MLP neurons of a small language model. Each row is named by its layer, matrix (up: input weights) and neuron, and shows model dimensions 48-143. Each number is 200 + 20 x the weight over its row's rms, rounded and kept within 0 to 999.
After each neuron's rows, "fires on" lists the tokens most often at its 100 highest values on Wikipedia text that the model never trained on.

L8.up594,213,202,186,202,218,247,215,196,187,167,218,216,224,193,209,259,180,163,185,218,217,199,189,207,182,184,191,230,183,180,224,214,192,189,205,198,221,230,176,181,235,225,202,194,166,204,180,209,192,210,219,212,203,208,232,169,207,215,225,201,211,229,222,253,193,173,240,193,205,179,173,197,175,185,188,203,217,198,207,237,206,192,219,145,210,217,191,200,191,208,197,186,209,205,203,207
fires on: "s", ",", "es", " that"

L5.up875,199,210,228,178,202,232,206,207,209,230,185,197,169,195,208,195,200,190,210,182,193,210,150,228,232,190,215,224,241,168,225,184,181,191,237,237,222,211,212,159,189,205,189,194,205,178,187,220,193,228,184,174,154,186,187,185,193,209,180,199,223,211,208,216,196,212,217,240,182,179,207,170,194,245,216,220,226,208,215,199,187,192,210,205,178,210,200,188,192,170,196,211,174,183,175,225
fires on: "\n", "===", " ==", "====", "---|---|---|---|", "=="

L8.up127,229,192,195,212,207,207,219,215,181,218,186,196,217,206,194,228,165,176,178,194,201,208,196,201,190,224,199,201,196,180,205,204,167,209,192,182,219,212,176,198,229,228,186,206,189,200,167,184,203,202,232,186,193,235,180,183,219,170,220,194,208,233,210,247,207,204,261,207,200,188,167,199,195,196,228,206,216,240,187,199,227,187,196,181,189,189,219,177,185,190,229,189,199,211,180,221
fires on: "s", " in", "es", " were"

L4.up883,192,195,199,186,198,224,205,202,195,204,188,186,168,207,197,193,203,164,231,217,176,207,190,229,221,191,203,217,224,150,251,204,176,203,241,204,184,211,197,165,191,217,179,203,190,202,225,228,205,252,168,192,177,204,182,179,184,217,175,193,186,219,191,192,221,236,201,207,192,199,191,157,204,234,228,193,201,200,206,176,200,195,212,218,193,204,220,192,247,203,191,204,193,168,216,208
fires on: "\n"

L5.up137,202,216,188,204,225,244,235,218,191,198,176,183,216,207,226,212,203,193,207,172,186,218,181,194,236,180,202,221,193,204,191,219,179,200,185,223,202,200,199,217,201,200,182,194,183,190,175,207,210,219,212,194,170,203,219,210,165,200,208,207,207,193,214,192,180,179,168,229,203,190,183,188,198,218,198,201,196,222,189,209,201,222,153,195,181,193,196,181,182,223,162,180,217,205,200,205
fires on: "s"

L3.up312,196,202,186,190,203,196,218,173,204,160,218,197,228,200,218,215,201,189,166,186,223,211,198,195,234,197,186,250,203,196,214,195,176,173,199,217,203,225,173,201,230,197,166,204,201,209,161,192,206,209,191,204,173,242,150,184,216,187,197,186,222,184,222,221,205,138,188,201,189,232,183,191,189,173,181,174,213,219,203,275,209,202,213,206,144,196,203,229,173,202,159,193,214,177,195,210
fires on: " was", " ", " is", " (", "\""

L5.up1051,180,187,185,214,186,210,206,179,193,196,219,186,215,173,190,223,218,172,164,205,201,183,163,219,203,193,232,181,187,202,161,141,217,196,212,222,194,193,183,194,191,204,184,198,185,189,216,213,219,188,205,193,202,256,203,217,203,185,178,203,209,182,215,184,218,233,176,199,214,202,234,183,195,203,191,196,210,204,167,192,185,239,192,185,227,184,218,190,240,217,191,228,265,176,204,204
fires on: "-", "s", "'"

L10.up228,203,203,219,165,188,228,198,188,203,185,205,202,189,186,198,213,181,205,221,215,231,193,204,220,219,208,225,193,198,199,228,200,152,201,208,202,218,240,203,207,207,209,189,193,129,202,180,212,187,221,202,182,202,237,197,206,206,177,201,189,187,201,195,197,212,182,195,207,203,195,194,197,177,188,210,184,196,200,212,200,191,204,206,203,187,212,242,195,190,166,189,160,221,214,176,170
fires on: "ha", " b", "hi", "w", "a", "cho"

L2.up1023,205,193,211,158,190,218,200,188,219,192,181,233,183,205,217,182,205,189,228,189,187,206,185,232,223,194,209,215,219,190,215,190,151,210,218,244,192,240,216,176,200,234,180,204,202,205,232,211,218,233,203,197,176,215,203,165,186,205,183,182,184,214,171,193,217,212,204,206,221,173,221,127,177,215,198,194,197,204,184,178,194,242,208,209,185,207,221,189,246,215,192,218,186,186,196,226
fires on: "\n"

L5.up880,199,193,185,208,185,213,241,242,227,194,180,193,192,242,269,205,223,210,225,207,158,249,187,222,232,194,222,232,202,198,222,177,203,211,191,216,233,211,173,213,214,204,160,190,199,201,161,204,204,211,203,212,174,248,203,213,216,182,229,211,199,201,229,190,150,203,177,192,163,180,189,240,181,226,184,192,195,249,195,210,205,204,224,204,181,179,214,200,226,205,199,203,224,213,205,200
fires on: " |", " ", ".", "s", "ed"

L2.up389,226,212,191,168,203,232,198,193,225,217,187,206,222,200,206,168,174,163,195,183,184,212,182,214,212,190,223,206,210,173,207,203,167,180,214,245,215,218,208,188,198,229,153,218,210,189,223,213,207,219,194,202,168,202,173,169,212,221,188,199,201,234,218,189,211,211,198,211,193,202,204,147,178,221,194,218,225,213,185,219,193,230,209,233,202,215,233,212,246,174,222,217,181,146,213,224
fires on: "\n"

L4.up947,206,238,206,196,195,210,225,219,182,221,222,177,202,190,190,199,210,164,169,203,164,232,218,213,232,194,200,227,197,216,203,197,212,210,192,248,220,245,202,208,209,236,204,197,216,220,149,228,221,224,208,186,185,226,187,191,197,195,229,188,204,219,204,168,177,210,203,214,203,181,239,234,200,200,197,209,217,199,152,201,199,210,213,156,147,172,239,221,151,190,202,212,193,179,175,182
fires on: " and", " or"

L8.up641,182,206,208,230,188,251,195,186,177,196,205,214,218,189,207,198,216,224,223,182,204,213,168,186,170,212,236,218,186,191,175,207,191,208,186,195,202,215,176,191,185,186,209,185,209,207,215,182,208,186,188,200,186,173,218,225,207,215,160,209,244,215,228,208,195,219,200,190,207,214,175,208,187,221,210,167,213,219,166,199,210,233,176,241,169,227,169,182,210,207,212,178,196,165,204,194
fires on: "s", " re", "e", "re", "p", "ar"

L8.up1139,185,200,178,218,159,222,214,203,194,197,192,184,199,181,223,221,238,179,181,212,205,226,186,234,211,213,188,204,185,189,162,181,233,189,182,238,203,195,173,189,217,167,210,218,207,205,180,173,206,204,176,205,193,210,174,204,198,195,181,209,225,210,246,166,188,200,203,206,190,212,209,198,182,198,201,196,211,216,168,199,173,234,213,227,183,224,190,184,173,213,205,192,207,148,201,189
fires on: "s", "e", "z", "c", "y", "t"

L3.up96,234,228,196,225,206,180,197,178,184,189,226,218,217,173,192,230,169,215,206,190,187,206,202,187,213,196,214,221,213,212,255,196,186,193,190,177,224,172,203,209,230,214,192,153,178,200,193,189,238,202,204,186,206,200,187,145,172,205,168,206,198,188,216,189,177,204,187,210,201,210,173,212,206,204,172,178,217,176,179,188,199,209,167,180,220,222,197,156,202,202,181,205,189,216,189,216
fires on: " ex", " an", "–", " a", "ex"

L4.up89,211,201,224,201,194,202,193,177,171,197,225,183,200,191,177,193,186,160,165,221,203,205,199,184,205,208,211,207,242,169,220,188,183,170,208,246,206,205,180,200,205,193,218,184,195,217,214,206,189,167,224,205,212,239,177,207,200,200,206,189,238,205,215,212,212,208,204,226,216,220,216,182,205,203,202,194,214,218,149,207,176,228,222,165,186,193,190,217,196,188,209,218,233,214,233,186
fires on: "-", "See", "\\"

L5.up1009,186,199,186,179,179,221,207,204,181,187,154,214,182,188,183,221,245,215,231,219,204,183,222,203,177,192,205,191,200,189,209,168,183,230,166,186,212,224,213,174,197,179,202,215,205,175,153,208,194,215,205,219,195,217,214,199,205,220,197,221,207,233,183,190,189,179,196,203,219,197,199,206,176,189,167,206,207,223,202,240,260,234,214,187,183,193,228,230,188,161,203,173,163,233,184,203
fires on: "al", " of", " and", " the", "er", " Mont"

L4.up176,205,195,200,182,199,239,206,185,186,181,202,210,195,189,229,202,195,157,161,208,214,170,165,203,198,184,208,218,209,190,212,179,203,173,191,242,215,215,197,189,205,220,187,202,195,190,227,204,208,172,185,181,181,258,170,204,167,203,199,209,212,206,241,168,202,195,205,207,129,227,219,236,195,194,167,195,209,227,206,194,176,211,197,227,197,256,184,178,221,239,193,222,252,203,191,185
fires on: ".", "s", "ver", "ur"

L4.up319,208,180,179,201,195,220,222,163,172,186,214,214,182,209,208,201,208,183,160,204,195,234,207,187,221,184,179,189,223,192,232,199,216,183,206,213,206,197,174,188,216,210,173,205,197,212,201,200,191,215,198,206,165,227,209,214,241,210,199,140,264,218,218,214,209,192,217,201,209,213,168,195,194,180,225,185,207,222,232,191,208,246,207,212,149,191,196,209,162,233,173,192,191,175,208,174
fires on: "\n", " was", " has", " also", " wrote", " is"

L10.up172,200,209,238,183,219,205,227,208,192,154,187,201,206,213,208,175,213,169,195,183,194,197,169,223,204,190,222,201,173,166,214,222,190,178,191,179,208,241,193,190,203,198,181,165,195,177,185,239,227,198,252,170,166,206,218,219,187,186,166,207,194,216,199,201,162,137,173,206,209,202,208,223,214,188,213,198,188,233,219,179,193,203,193,184,202,187,211,183,222,186,166,192,206,194,198,169
fires on: "s"

L8.up205,195,203,204,186,182,208,222,153,184,217,224,223,191,182,197,212,188,178,179,179,195,229,188,214,218,184,179,231,218,176,186,155,226,168,203,214,196,228,189,177,228,192,188,217,193,167,202,200,221,259,191,180,170,216,179,186,225,214,187,187,190,229,229,227,165,160,220,189,212,211,214,189,191,199,191,199,220,194,187,219,183,203,172,219,166,212,208,230,169,181,194,212,225,174,203,164
fires on: " is", " was", " has", " on"

L8.up214,180,192,198,210,165,229,206,195,212,213,197,216,213,185,219,224,211,175,227,230,187,192,187,203,197,191,206,202,196,181,180,192,201,189,202,180,211,212,175,181,196,180,203,211,201,191,167,218,190,197,186,206,211,210,165,238,227,197,143,191,191,184,234,208,211,168,203,182,227,209,200,212,196,168,205,194,172,210,220,200,194,213,198,246,147,201,205,147,187,212,197,169,212,177,151,188
fires on: "s", "-", "y", "ing", "t", "ar"

L10.up925,183,227,206,191,213,194,230,185,176,207,232,209,188,230,194,220,192,192,211,240,237,203,190,184,238,188,213,217,227,211,195,200,197,233,227,197,194,189,203,198,188,199,155,212,204,168,192,202,203,227,181,203,184,174,197,166,212,187,191,225,243,232,235,201,217,192,196,201,200,211,183,155,195,156,200,199,202,203,193,205,223,190,199,162,179,175,249,195,186,171,217,192,194,186,191,195
fires on: " Le", "===", " De", " Lo", "le"

L5.up524,226,175,206,213,187,235,214,198,193,210,187,188,208,203,221,199,199,169,229,188,187,168,183,204,213,165,226,228,215,190,217,200,183,164,208,200,223,225,180,178,211,178,201,165,199,203,180,220,203,204,206,191,130,213,226,195,172,198,188,168,251,210,242,203,190,200,198,215,151,229,173,219,194,191,179,187,198,241,220,216,198,218,188,208,178,191,222,177,172,168,185,191,213,200,175,216
fires on: "s", ".", "ate", "%", " Team", " years"

L5.up981,205,224,168,181,213,210,222,198,204,205,201,201,242,186,192,223,206,128,224,203,180,217,188,182,190,195,197,209,197,191,210,195,182,185,183,184,197,215,185,186,233,250,200,223,193,214,180,213,225,201,205,192,160,221,205,193,221,183,204,193,196,214,210,182,199,141,208,201,187,177,206,179,210,224,226,212,222,205,230,214,215,195,216,205,197,196,221,210,181,194,202,171,202,181,207,225
fires on: "es", "s", ",", "ia", "y", "a"

L4.up590,179,226,189,162,205,226,203,203,185,224,218,184,217,195,217,208,212,195,196,208,181,249,191,254,214,168,208,246,193,223,218,201,239,214,185,262,208,256,225,205,209,219,167,196,181,210,185,208,232,222,227,196,162,206,191,185,190,227,200,188,225,203,193,172,189,186,170,227,187,171,229,161,191,209,179,202,203,204,133,223,164,191,232,201,138,185,191,231,178,194,206,217,178,162,182,167
fires on: ",", " and"

L5.up632,179,204,195,201,205,236,252,208,188,209,187,200,179,213,227,200,183,181,202,192,190,218,172,207,219,188,213,212,192,180,204,190,213,188,214,246,231,261,180,204,218,171,207,193,171,203,188,196,223,229,192,189,169,235,201,230,220,165,197,209,225,211,228,203,182,196,192,254,208,202,163,193,196,186,226,183,193,215,195,246,196,195,185,198,177,176,208,162,171,212,188,185,193,173,209,134
fires on: "s", "ed", ".", " wrote", " re", "view"

L8.up306,209,172,220,221,252,179,227,209,198,210,190,243,186,184,231,149,175,206,238,227,187,234,216,222,186,201,224,183,219,186,219,201,171,184,237,225,243,235,201,192,214,205,233,162,187,190,191,211,195,189,207,165,219,214,201,215,202,202,186,201,236,226,184,177,224,177,199,217,221,191,232,193,180,192,191,178,208,197,174,187,258,202,183,185,213,200,217,223,215,199,180,165,253,225,182,214
fires on: " a", "ne", " Ma", "a", "n"